Part of a small language model's weights: 16 layers.
MLP neurons of a small language model. Each row is named by its layer, matrix (gate and up: input weights) and neuron, and shows model dimensions 32-127. Each number is 128 + 24 x the weight over its row's rms, rounded and kept within 0 to 255. A neuron's up and down rows have the sign that makes its largest values positive.
After each neuron's rows, "fires on" lists the tokens most often at its 100 highest values on Wikipedia text that the model never trained on; "fires after" lists the tokens most often just before its 100 highest values on Wikipedia text that the model never trained on.

L10.gate73 [130 135  95 172 112 142 122 130 137 125 121 141 133 131  88 132 109 131 159  92 142 135 108 124 132 165 142 104 131 106 123 100 155 164 119 123 151 161 119 136 151 186 151 136 104  67 151 121 108 177 110 142 108 116 165 129  84 151 103 116 103 156 132 104 173 115 140 119 115 122 173 114 160 128 140 109 131  99  73 138 121 131  98 131 131 171 144 145 148 144 127 112 140 117 135 118]
L10.up73 [157 117 137 140  97 120  79  75 104 153  93 116 115 128 110 114 112 123 131 108 133 124 155  85 166 134 101 123 150 112 121 143 156 116 117  90 130 115 123 117  89 121 171 127 149 123 156  93 139 147  99 177 150 139 141 107  51 141 196 146 128 160 147 137 125 130 100 115 148 126 136 117 139 149 112 143 183 131  79 150 124 122 104 122 108 129 116 159 118 114 151 138 102  84 107 144]
fires on: "-"
fires after: "|", "-"

L5.gate377 [119  88 108 123 139 124 128 143 122 110  82 129 121 135 128 136 136 162 187 129 122  92 109 134 149 174 128 139 123 137 120 117 173 107 154 146  95  91  54 107 149 111 126 153  93  98 159 119 126 118 126 115 130 106 128 133 126  74 155 143  85 108 140 150 146 139 139 101 134 168 110 132 109 139 134 111 100 131  96 130 126 107 117 174 156 133 141 133 117 141 150 165 162 155 116 156]
L5.up377 [136 149 166  92 129 153 131 101 124 103 101 139 135 118 112  96 152 106 118 144 151  88 116 124 163 112 114 127 129 142 165 157 138 100 154 103 119 135 159 130 113 120  94  86 134 138 130 109 117 145 131 125  98 116 117 112  86  97 115 144 127 132 161 167 166 142 158 147 103 107 127  73 135 137 132 173 140 113 128 135  93 116 118 118 117 148  97  94  95 175 103 195 127 160 118 125]
fires on: "-", "ern", "cc", "="
fires after: "|", "-", "\n\n"

L11.gate140 [156 132 141 150  99 138 127  86 117 148 103 115 129 102 141 139 123 133 127 167 109 136 113 107 109 131 135  73 128 127 117 157 118 158 130 120 134 131 156 157 140 134 154  95 129 135 102  68 126 109 117 109 153  91 111 113 103 144 168 129 118 178 123 134 153 133 142 123 112 132 123  78 168 152 110 148 144 126 164 100 135 128 107 149 149 124 148 108 130 160 126 146 138  77 100 120]
L11.up140 [151  88 138 152 123 114 137 136 138 156 109 173 109 165 142  88 125 161 161 152  75 153 141 124 123 130 148 105 155 138 116 138 124 111 110 144 131  78 127 152 121 143 132  74  84 146 116 100  82 114  86  86 127 107 115 128 136 103 125 173 123 138 133 156 126 130 128 138  89 169 116 100 163 116 129 164 121 119 178 120 145 132 111 138 168 106 147 121 161 151 123 130 105  97 134 164]
fires on: "="
fires after: "=", " ="

L2.gate420 [ 92 122 154 131 111 137 134  90 156 143 122 171 118 108 151 141 119 161 137 122 184 163 152 156 149 124 101 122 103 130 133 131  77 102 145  88 145 129 182 109 110 101 110 147 107 124 112 153 101 130 141 153  87  96 145 161 143 103 186 105  97 122  68 152 101 150 173 139 122 111 146 142 138 196 145 127 175 117 127 132 137 141 149 142 140 124 165 113 111 150  96 173 121 180 134 116]
L2.up420 [152 172 114  91 112 119 137 105 137 165 152 155  92 129 126  81 153 128 117 146 152 123 166 155 156 128 111 173 123 114 141 115 170  98 141  68 166 131 151 137  87 134 154 125 136 134 126 128  96 147 124  87 104 106 164 120 113 133 137 124 103 138 146 156 190 139 137 144 109 135 148 112 107 161 107 130 125 119 109 136 153 132 105 156 150 129 128 106 132 117 150  92 139 126 110  70]
fires on: "="
fires after: "="

L3.gate306 [160 132 105 115 153 151  69 108 156 148 103 101 107 117 168 165 103 186 161 126 133 147 138 105 137 119 104 116 101 118 119  71  96 124 123 115 160  75 133 126 113 175 138 152  95 134 112 161 162 131 132 134 162 148 123  97 122 130 128 102  92 122 125 132 169 104 153 164 105 138 108  96 111  98 121 106 142 132  98 152 116  83 153 127 116 163 148 182 112 146 136 165 146 138 134 137]
L3.up306 [153 171  96  72  97 167 142 142 152 134 145 156 146 116 126 138 135 121 112 122  95 146 124 142 168 119 116  99 105 133 107 104  90  89 168 151 155 113 141 131 114 113 129 133 113 143 133 130 168 117 174 127 190 162 115 156 129 108 118 121 104 114 129 134 166 140 131 102 129 130 120  96 122 134 142  63 146  91 110 165  88 102 156 132  98 123 105 155 106 161 128 155  99 154 143 110]
fires on: "|", "wn", " Length", " code"
fires after: "\n", "-"

L3.gate183 [135 115 121 127 163 147 124 107 100 165 166 132 155 136 129 139 136 140 164 124 113 143 143  88  85 111 159 128  96 111 101 139 123 151 128 120 105 138 161 151 125 146 184 105 131 156 115 164 109 159 170 125 156 154  82 141 126 125 164 138  91 119  96 157 158 130 103 172 134 129 124 163  96 122 132  72 110  95 149  80 129 132 119 113 139  94 127 115 129 147 120 159 136 137 133 103]
L3.up183 [136 130 118 171 129 118 109  95 118 161 140 133 132 141 140 119 112 127 151 140 165 127 118 148 129 126 138 134 146 106  88 131 107 118  90 150  89 124 103 109 154 149 155  63 161 143 141 164 113 123 109 141 153 133 143 163 148 130 141 161  86 118 118 151 105  94 136 150 133 107 136  95 122 113 137  99  94 134 152  65 180 146 114 116 132 138 123 105 128 135  85 127 112 145 155 143]
fires on: "="
fires after: "=", "\n\n", " ="

L11.gate396 [132 122  52  91 137 155 198 130 108 153 129 138 111 116 127 144 139 119 115 146 141 130 133 151 169 124 138 121  85 125 140 115 122 143  91 153  91 174 148 126 119 177 131 155 114 148 134 128  99 117 178 123 129 130 152 144 128  96 156 146 122  91 135 118 144 152 159 126 131 133 101 123  96 157 118 157  86 138 157 121 107 134 145 111 119 122 136 137 178  87 128 160 165 116 132 128]
L11.up396 [122 151 134 146 109 145 115 130 102  98 143 125 127 118 151 114 184 162 116 103 128 144 135 139 155 143 113  88 107 131 111 115 157 134 146 105  45 113 127 124 179 107 114 136 147 165 128 112 139 131 104 156  93 143 132  77 146 168 125 118  80 140 138  97 157  93 154 108 144 112  99 134 163 109 149 134 174 154 141 143 140 124 108 147 134 188 134 140 122 137 122 129 135 123 130 149]
fires on: "s", "'", "ers"
fires after: "'", "e"

L11.gate66 [ 93 106 140 137  71 141 159 140 150 132 112 105 162 144  94 119  76 155 149  69 147 117 127 129 138 127 108 128 131 130 134 121 121 151 104 144 110 159 116 111 123  95  83 125 127 124 124 135 122 124 132 115 126 114 148 105 109 163 141 131 127 155 150 124 126 140 161 112 108 100  81  81 158 192 157 103  83 127 157 115 134 103  99 146 125 142 131 163 103 118  74 108 164 137 131 148]
L11.up66 [119 148 160 138 153 113 150 153 183 115 157  91 131 135 145 146 127 111 115  91 157 128  78  80 119 165  88 174 101 146 119 129 150 143 169 137 113  99 150 123 128  89 111 125 116  92 151 127  83 167 129 123 123 153 130 164 126 144 143 105 122 146 121  94 145 144 102 101 130 125 137 136 145 140 132 144 117  80  72 132 150 128 122 113 124 127 129 138 119 123 133 132 114 113 138 144]
fires on: "-", " U", "udi"
fires after: "-", ",", " a", "|", " ("

L3.gate265 [140 153 138 176 138 130 159  88 109 101 140 134 138 142 148 133 177 150 158 156 200 118 124 116 148 118 112 130 119 149 130 103 142 134  98 138 159 102  83 144 115 114 159 128 123 128 127 155 166  99 101 188 117 147 127 166 156  76 101 140 128 131 137 129 143  90 140  94 112 124 127 151 124 175 132 128 162 118 126 114 163 110 118 111 115 124 118 115 168 130 120 132 148 134 155  92]
L3.up265 [102  96 106 109  99 148 123 161 171 178 104 145 123 160 113 180 161 107 113 116 130 111 110 120 108  91 111 130 149 127 139 120 120 131 151 125 132 143 127  84 118 142 140 108 113 116 147 111 120 113 150  96 142 123 104 162 126  83 112  98  87  89 143 111 130 148 161 167 117 113 127 136 157 129  32 137 116 125 103  91 105 122 137 118 113 107 165 127  98 132 151 144 107 130 133 127]
fires on: "|"
fires after: "\n", "\n\n"

L8.gate99 [116 103 144 139 103 134 170 100 135  75 106 155 120 135 105 119 123 115 115 119 107 107 103 148 118 100 144 128 130  98 149 129 118 105 105 123 140 134 117 110 152  89 102  95 116 118 129 129 126 145  86  91 138  79 114 155 109 121 141 146 124 133 121  87 109 149 157  81 166 134 117 179 152  78 149 125  92 112 173 113 159 130  94 164 122 155 122 121 148 150 146 119 157 162  91 106]
L8.up99 [153 113 105 103  80 125 130 134 122 117 138 137 140 163 120 116 122  63 107 132 158  97 119 165 118 117  91 122 132 148 149  95 147 197 110 127 129 140 119 113 144 164 139 131 125 136 103 141 130 134 117 129 150  62 101 121 109 148  94 144 120 143 163  93 151  85 137 112 137 105 122 137 141 169 117 153 112 147 122 150 145 143 112 141  55 129 147 129 123 153 114 133 100 123 103 149]
fires on: "=", "{"
fires after: "=", " =", "History", " a", "^", " life"

L2.gate169 [105 131 133 145 118 142 108 109 116 124  82 135 143 137 173 117 136 167  87 142 156 149 109  99 137 109 139 165 111 108 168 107 122 137  99 146  96 163 132 129 146 141 145 129 155  77 138 120 130 155 118 131 118 160  87 159 118  68 132 109  82  85 113 130 102 144 147 132  96 127 153  94 126 119 121 134 105 169 150  99 163  97 121 109 172 142 119 109  99 157 122 111  90 146 100 133]
L2.up169 [145  82  74 123 112 173 149 172  97 106 149 126 160 146 125  96 123 136 123 158 120 151 178 103 123 120 145 127 145 134 101 129 130 151  83 182 103 109 106 135 128 111 169 120 141 150  92 131 145  94 120 139  93 132  96 127 153  94 111 143 130  58 138 130  99 112 183  84 123 147 152  89 132  98 144 178 124 121 139 127 149 130 169 116 138 162 126 113 131 152 101 148 122  85 135 149]
fires on: "\n\n", " |"
fires after: "=", ".", " =", " |"

L4.gate178 [ 88  86  84 130  88 135 141  65 128 109 107 110 132 143 126 127 132 110 155 136  73 126 129 123 123 118 135 108  90 105 135 113 142 147 180  97 106 165 122  94 109 133 152  93 158 103 127 122 102 123 115  66  94 121 144 140 120 108 140 130 150 104 108 109 134  98 157  99 132  97 103 120 111 104  96  99  94 111 138 142 156 123 103 164 167 151 113  70 157 148 143 163 102 130  98 135]
L4.up178 [163 181 107 101 149 124 134 128 152 132 135 129 147 114  88 136 157 133 136  78 141  98 117 116 158 114 109 118 125 169 164  86 124 122 135 111 118 142 127 118  65 141  91 123 136 121 138  60 122 123 120 141 113 130 148 129 104 151  98 131 129 117 122 148 163 103 112 111 120 167 114 122 137  98 132 144 109 144  84 123 111 119 149 144 115 145 124 137 123 208 121 106 129 117 124 140]
fires on: "="
fires after: "\n\n", "="

L3.gate361 [152 130 137 160 107 148 105  62  59 115 128 181 104 146  96 134 101 164 129 120 136 105 134 112 124 143 105 121 144 102 124 102 113  89 112  66  70 104 141 140 113  80 128 169  80 100  61 129 112 114 147 136 131 124 122 132 154 137 136 101 116 123 114 151 140 101 112 135 105 131 114  89 104 156 120 134 134 154 158 134 134 136 158 110 140 111 139  99 137 146 141 158 122 119 133 108]
L3.up361 [147 131 151 131 141 159  98 100  77 120 112 149 136 163  95 137 151 137 108  88 128 103 101  97 105 122  88 146 149 133 181 121 121 125 117  89 119 140 136  89 128 116  89 107 117 102 118 158 114 118 171 128 149 171 118 133 107 146 123 108 136 114  88 134 205 101  95 136 125 121 117 100 148 130 110 134 128 105 146 129  97 119 141 146 138 184 103 123 106 136 132 172 110 110 108  95]
fires on: "\n\n", "="
fires after: " |", "\n\n", "|"

L11.gate19 [157 182 119 179 127 159 106 123 147 107 148 122 142  98 136 119 169 118 144 104 121 134 143 133 135  98 147 136 142 156 146 151 124 108 120 179 169 125  66 122 118 145 104 138 118 145 145 125 127 119 109 127 151 118 144  98 138  91 128 120 112 114 106 123 121 146  85  83 135 127 159 123 146 136 119 131 113 104 103 164 155  86 141  94 124 155 133 135 125 130 105 104 125 137  91 146]
L11.up19 [109 131 104 124 128 155 128 109 116 138 119 121 157 119 105 143 136 116 166 156 115 154 159 154  94  77 130 116 130 125 118  75 125  84 105 156 177 172 152  83 109 142 132 179  93 132 125 148 149 130 152 128 143 122 105 128 157 117 125  81 110 125 114 131 107 162  74 151 122 154 136 156 108 133 114 142 135 126  53 146 101 169 115  89 119 150 108 108 143 166 168 167 145 116  96 138]
fires on: "|", " |", " st"
fires after: "\n\n", "\n"

L6.gate317 [138 147 101 157 116 142  97 134 138  81 129  85 129 115 133 156 130 135 173 105 115  87 132 128 100 134 127 133 141 115 116 101 113 111 129 149 112 152 121 105 155 120 126 127  96 105 127 162  94 147 143 163 137 102 152 106 112 180 150 105  84 117 119 127 126 141 156 146 155 177 131 113 104 142 163  90 147 151 165 117 149  71 163  95 111 129 146 126 126  61 131 134 102 159 167 177]
L6.up317 [119 187 140 154 125 124 123 114 166 109 116 147 145  91 113 159  90 106 138  86 126 156 121 125 120 146 150 140  84 140 129  98 127 110 104 162  90 117 126 145 134  99 128 130 149 155 113 117 129 123 103 147 155 124 128 177 138 133 103 137 145 114 131 100  80 158 156 112 161  74 119 126 129 168 146  83 163 117 145 125 127 118 152 121 130 124 148 137 168  70 120 108  93 108  97 111]
fires on: " |", "|", ";", ")", "25", "22"
fires after: ".", "\n\n", "\n", " \"", " —"

L13.gate416 [166 126 165 149 161 100 119 113 158 110 151 150 155 163 167 150  93 161 178 110 128 155  89 136 142 131  92 107 171 100 116 109 168 103 108 122 147 115 115 122  84 127 184 135 148 110 128 128 140 103 125 130 125 118 161 138 126  96 152 108 118 148 141 126 138 121 144 138 107 133  71 106 183 139 129 130  95 163 149 142 153  95 110 132 140 112 119 128 118 101 119 120 144 128 111 117]
L13.up416 [104 114 114 151 157 151  87 165  92 116 140 136  99 126 149 121  96 136 179 140 118 107 121  99 128 117 154 100 190 122 158 123 119 146 117 111 120 115 137 188 160 104 119  99 177  92 114 135 121 103 163 115 159 129 142 122 138 136 105 155  96  94 173 112 142 126 144 114 130 100 118 144 135 128 117 135 150 126 153 106 162 142 129 162 122 142 142 134 137  98 123 154 146 152  97 183]
fires on: "="
fires after: "\n\n"

L10.gate327 [143 141 148 163 100 127 145 128 138 134 117 136 125 135 115 120 100 149 142 144  98 110 105 135 115 125 130  99 126  89 171 115 142  96  91 142 136 123 118  75 160 110 144 159 115 135 104 107 146 130  96 143 156 134 163 124 111 119 174 146 128 150 144 123  85  85 103 120 157 144 150  79 166 111 160 128  90 127 118 128  92 107 163 117 127 125 144 105 162  83 102 149 142 112 151 159]
L10.up327 [136 119 114  82 131 127 130 142 161  97 109 157 117  98 114 148 131 165  95 135 139 166 112  80 142 129 150 144  87 152 107 165 129 124 140 109 131 137 144 129 129 132 133 155 151 148 155 149 150 159 139 126 121 158 100 138 156  93 151  75 121 141 108  86 124 122 174 141 162 118 145 107 154 109  97 150 149 157 165 134  98 119 145 131 127 151 117 147 149 147 135  79 141 140 109 122]
fires on: "\n\n", "|", " |", "-", "ex"
fires after: "=", "-", "\n", ".", " ="

L2.gate198 [122 145 132 107 134 164 140 116 150 118 141 148 111 106 125 156 156 140 146 109 126 138 121 119 125  93 136 100  95 121  93 110 100 127 167  89 120 113 160 125  91 100 147  81 117 117  89 145 148 133 136  96 118 108 147 173 123 127 128 125 122 147 131 119 100 110 134 146 118  70 128 153  86 176 111  98 104  97  76  65 118 153 124  86  97 104 134  87 123 142 119 136 140  94 129 141]
L2.up198 [117 163 128 109 125 125 113  97 163  94 156 122 161 161 110 148 136 158 156 131 121 118 123 106 149 111 119 102 116  69  82  96 142 135 107 152 130  89  98 139  70  98 162 119 115 143  94  80 149 125 109 119 126 166 139 156 131 118 149 131 117 143 130 125 101 106 162 133 124  99 116 157 132 154  96 122 108 119 109 117 112 137  80  75 102  69 139  98 167 138 128 111 124 101 110 119]
fires on: "=", " decor", " Ng"
fires after: "=", " of"

L13.gate35 [ 86 158 128 146 127 153  99 117 111 103  92  90 166 144 128 121 132 162 120 140 161 127 110 137 128 111  90 110 155 107 116 166 139 124 100 128 124 140 142 104 122 117 130 107 138 133 115 145 147 128 116 149 120 160 135 155 159  81 116 162 122 148 136 113 130 156 126 145 126 112 102 150 164 168 125 110 107 129 176 158 117 120 128 148 157 125  96 124  68 112 101 134 139 140  94 141]
L13.up35 [ 99 144 111 139 125  99 196 119 141 140 136 180 125 121 121 120  84 144 208 109 116 146 125 136 153 164 146 118 167 138 125 150 145 184 124 132 160 112 134 141 111 138 148  88 166 127 131 101 137 162 125 139 135 157  89 117 142  85 118 152 106 109 140 104  89 139 134 126  99 110 148 159 150 128  93 143 153 128 104 124 154  92 135 131 149 134 120  93  93 153  81 140 131 130  95 140]
fires on: "="
fires after: "\n\n"

L3.gate51 [167 125  91 116 130 130 106 130 131 138 136 158 111 117 182 124 165 167 132 162 139  94 142 120 151  93 125 115 170 160 109  90  89 126 155 106 156 162 107 139 111 139 163  81 125 153 126  95 135 159 141 151 105 112 117  99  65  98 124 112 136 129 160 137  99  44 135 124 136 115 121 147 123 137 111 122 142 100  84 120 135 158 107 106 119 129 108 159 133 158 147 150 152 140 129 151]
L3.up51 [166 130 127 110 131 132 148 143 150 132 128 174 134 110 175 123 130 166 129 137 133  86 150 106 122  99 146  92 150 161 116 129 101 107 129 122 145 148 125 119  94 152 115 150 117 145 141 142 142 138 129 139 135 128 180  97  78 111 137 113 131 118 156 117  97 122 138 136 160 113 137 116 130 118 111  81 103 101 121 111 135 129 135 123 114 125 124 141 116 152 163 176 139 104 145  83]
fires on: "=", ".", " played", " game", "ote", " senior"
fires after: "="

L13.gate161 [168 115 117 173 126 117 144 149 127 147 131 112  83 155 155 147 128 119  80 154 130 140 151 141 101 125  90 140 131 150 110 129 110 124 112 139 129 180 150 141 135 135 155 127 126 144  80 153 141 114 124 107 187 125  96 112 144  90  99 105 126 121 141 146 104 145 104 122 123 147  89 132 119 101 117 151  89 144 105 137 144 133 170 123 123 118 101 123 125 149 128 153 119 135 125  90]
L13.up161 [121 142 145 152 114 115 167 141 133 117 150 128 142 128 152 105 134 118  95 166 134 131 145 133 148 106 109 142 138  91 131 174 136 143 155 106 137 130 150 133  82  86  92 134 138  92 104 146  97 144 147 127 127 164  93  87 125 109 134 105 113 125 146 150  84 175 117 110 104 143 113 135 155 106 106 135 147 134 145 148 143 119 101 154 157 109 128 137 134 175 157 190 154 123 105 116]
fires on: "\n\n", "R"
fires after: " |", "|", " 1"

L4.gate128 [122 147 111 168 120 111 174 106 128 146 163 120  85 139 169 128 123 152 202 149 142 110 148 151 130 121 109 119 171 150 135 123 153  49 103 144 102 146 144 164 115 144 171 128 126 108 148  97 109 130 111 152 159 137 165 127 130 136 166 145 118 140 131 141 105 129 105  82 144 121 101 125 133 136 118 142 105 135 172 147 126  97 123 117 122 141 124 142 104 106 123 169 188 127 142 102]
L4.up128 [118 173 121  98 151 109 155 105 137 117 152 182 147 115 157 141 160 138 166 175 156 159 120 147 129  96 167 135 160 157 137 156 178  83 146 161 131 116 119 119 123 128 143 103 160 135 166 103 119 144 102  99 108 147 156 138 100 130 142 114 150 123 140 124  95 132 148 138 122 106  90 184 144 146 105 149 146 145 112 136 122 110 113 120 157 147 157 133 150  86 137  99 160 134 120  82]
fires on: "=", "\n\n", "ly", " Time", "-"
fires after: "=", " =", "\n"

L3.gate275 [104 132 123 124 114 110 134 137 148  94 154  99 115  78 124 129  94 152 149 133 116 126 121 122 106 159 110 151 125 116 152  90 127 113 103 133 138 113 134 132 115  87 120 127 129 137  81 109 117 151  73 114 133 148 156 147 112 146 145 119  97  89 123  94 121 124 118 114 104 114 139 129 109  84  87  92 117 143 109 133 157 121 102  81 173 124 101 131 166 140 129 123 158  92 127 106]
L3.up275 [139 140  66 136 117 147 128 109 106 125 142 163 118 136 140  93 161 174 149 140 140 135 152 105 153 140 163 153 150  98  83 155 121 126 111 113 128 123 150 150 131 130 165 154 143 126 145 135 154 103 125  83 126  90 119 150 143  88 162 168 143 150 120 152  92 117 117 119  99 159 136 161 110 161 138 119 129 123 105 125 128 155 111 160  69 106 154 128 122 106 131 151 120 145 142 139]
fires on: "=", "\n\n"
fires after: "=", " ="

L8.gate266 [117 138  95 188 166 142 118 141 160 117 113 133 143 148 148 144 116 147 140 136 131 129 116 115 131 111 169  87 149 115 126 136 119 104  99 152 153 129 154 159 144 125 125 145 147 179 137  84 126 123  94 126  87 165 150 144 111 136 148  99  79 147 137 132 103 112  95 118 125 127 115 162  95  92 137 122  90 115 125 150 140 128 122 112 114 170 151 118 133 129  88 149 152 113 110 144]
L8.up266 [140 128 137 128 121 161 127 163 111 171 179 144 151 114 123 115 141 137 203 100 134 135 133 156 110 111 107 129 106 146 145 102 113 127 136 168 103 137 157 134 130 136 151 172  98 186 116  96 124 114 110 119  80 101  76  95 161 145 118 143 121 179 109 109 127 122 148  86 180  98 130 104 137 162 125  98 129 138 139 132 134  95 121 118 116 130 126 169 160 128 148 138 114 130 134 145]
fires on: "=", "-"
fires after: "=", "\n\n", "\n", "s", " had"

L13.gate140 [132 120 121 135 128 127 115 182 138 130 136 135 106  92 106 175 154 141 119 147 155 117 155 140  96 141 113 153 137 158 128 191 118 162 171 158 153 136 164 138 151 102 121 143 131  95 116 121 129 132 103 138 115 142 121 161 123 129  97 109  88 110 132 189 146 132 114  87 112 144 148 118 127  89 103 134  95 120 129 102 140 149 148 172 138 135 156 107 107 145  96 141 117 115 143 128]
L13.up140 [141 146 125  82 132 139 105 141 125 125  98 117 163 146 192 148 103 111 109 159 130 104 142 133 104 159 117 139  95 101 138 100  89 165 143 133 136 141 119 140 126 185  93 122 123 134 128 138 128 154 113  98 148 100 127 124 144 126 133 138 132 150 144 191  91 137 122 120 122 169 151  90 143 121 135 117 128 121 129 160 150 114 114 105 115 149 152 168 130 125 121 103 110 100  71 125]
fires on: "-", " Albums", " •", "|", " Country"
fires after: "\n", "|", " |", "-", "\n\n"

L6.gate261 [113 139 148 161  88 160 147 141 103 123 106 149 132 109 153 113 132 133 105 115 144 141 146  86 137 124 159 129 162 145  90 141 140 108 152 154 111 138 124 123 125 150 142 159 160 159 128 120 115 108 119 125  62 156 114 126 146 154 105 137  84 124 130 139 102 120 152 135  88  94 113 122 123 100 175 136 102 146 110  94 133 129 113 162  97 160 156  94 112 127 134 155 110  90 117  83]
L6.up261 [145 122 134 130 103 151 154 140 108 148 136 156 111 157 173 125 153 164 166 170 111 166 178 110 157 111 113 137  99 125  98 158 147 101 125 133  84 117 115 136 119  99 152 135 148 111 161 107  45 138 107 135 115 139 112 145 115 111 115 128 141 110 107 101 131 157 117 131 116  89 136 130 111 125 126 109 130 129 123  88 131 173 138  97  90 121  88 127 120 149 138 130 147  94  94 137]
fires on: "=", "\n\n"
fires after: ".", "=", "s", " =", " career"

L10.gate268 [ 83 134 121 122 115 146 118 150 147 142 146 142 118 127 117 112 106 174 121 126  98 111 133  87 123 158 193  78  90 122 127 105 136 120 152 140 119 175  75  73  94 152 120 126 152 101 116 123  93 177  84 104 129 142 104 147 148 105 136 133 130  98 167 161 128 139  69 112 133 134 129 110 147 122 127 136  82 133 159 103 136 133 149 135 180 151 131 144 129 155 111 100 141 169 113 133]
L10.up268 [133 123 149 123 161 189 140 167 120 114 148 127 101  78 155 121 117 103 128 128 146 105 115 131  97 116 113  97 127 144 124 185 116 114 132 110 175 176 123 101 138 132 128 126 108 131 120 107 144 117 101 105  77  85 111 162 126 126 154 142 156 108 147 110 132 132 150 125 156 140  92 106 151 115 103 143  96  89 135 135 102 185 132 158 160 111 113 106 102 126  90 138 119 142 154 124]
fires on: "-", " is", "\n\n", " an"
fires after: "-", ")", " is", " ="

L5.gate441 [137 152 160 175 133 148 131 103 117 131  98 100 123  89 141 127 172 131 105 114 155 107 140 128 127 138  89 142  95 125 129 122 120 115 124  72 150 173 154 128 101 155 144 161 135 129  92 118 115 129 147 148 129 153 118 146 125 129 107 150 132 142  68 134 106 133 134 117 142 140 120 132 109 136 101 167 130 132 167 134  89 118 179 131 141 127 101 166 129 166 118 150 125  89 108 136]
L5.up441 [126 114 133 139 114 149 125 131 139 105 124 144 133 145 131  81 126 132 115  97 149 132 110 118 127 125 114 126 113 119  93 115 145 209 117 106  83 147 160 141 121 127  99 172 128  82 139 136 152 132  72 124 109 138 130 140 152  94 120 115 149  86  71 171 136 101 131 118 138 134 137  94 106 148 146 116 108 156 101 127 103 103 104 115  98 132 122 138 163 141 167 123 176 143  99 113]
fires on: "\n\n"
fires after: ".", " |", "|", ")"

L13.gate85 [171 139 114 133 121 158 122 102 129 130 150 127 127 147 171 100 159 140 105 159 116 137 101 176  84 108 159 125 161 136 123 118 150 122  72 148  73 122 109 123 121  99 138 154 148 136 124 102 181 138 117 148 125 152 116 150 125 113 124  95  97 127 100 123 106 136 166 109 136  72 128  93 108  92 110 126 137 130 156  98  97  93 106 144 103  91 107 111 145 152 128 117 135 123  82 103]
L13.up85 [ 92 104 144  95 123 118 143 127  55 131 151 118 120 131 138 114 189 174 146 149 149 154 157 106 105 121 171  83 109 129 128 152 152 122 114 130 134 137 138 121 103 142 143 128 119 117 108 193 103 139 148 102 156 147 118 171 151 155 180 129  93 107 120 113 101 129  99 104 141  87 139 108 125  80 127  80 170 147 104  94 139 151 154 120 142 141 156 141 132 180 127  81 125 136 120 141]
fires on: "\n\n", ".", "\n"
fires after: ".", "="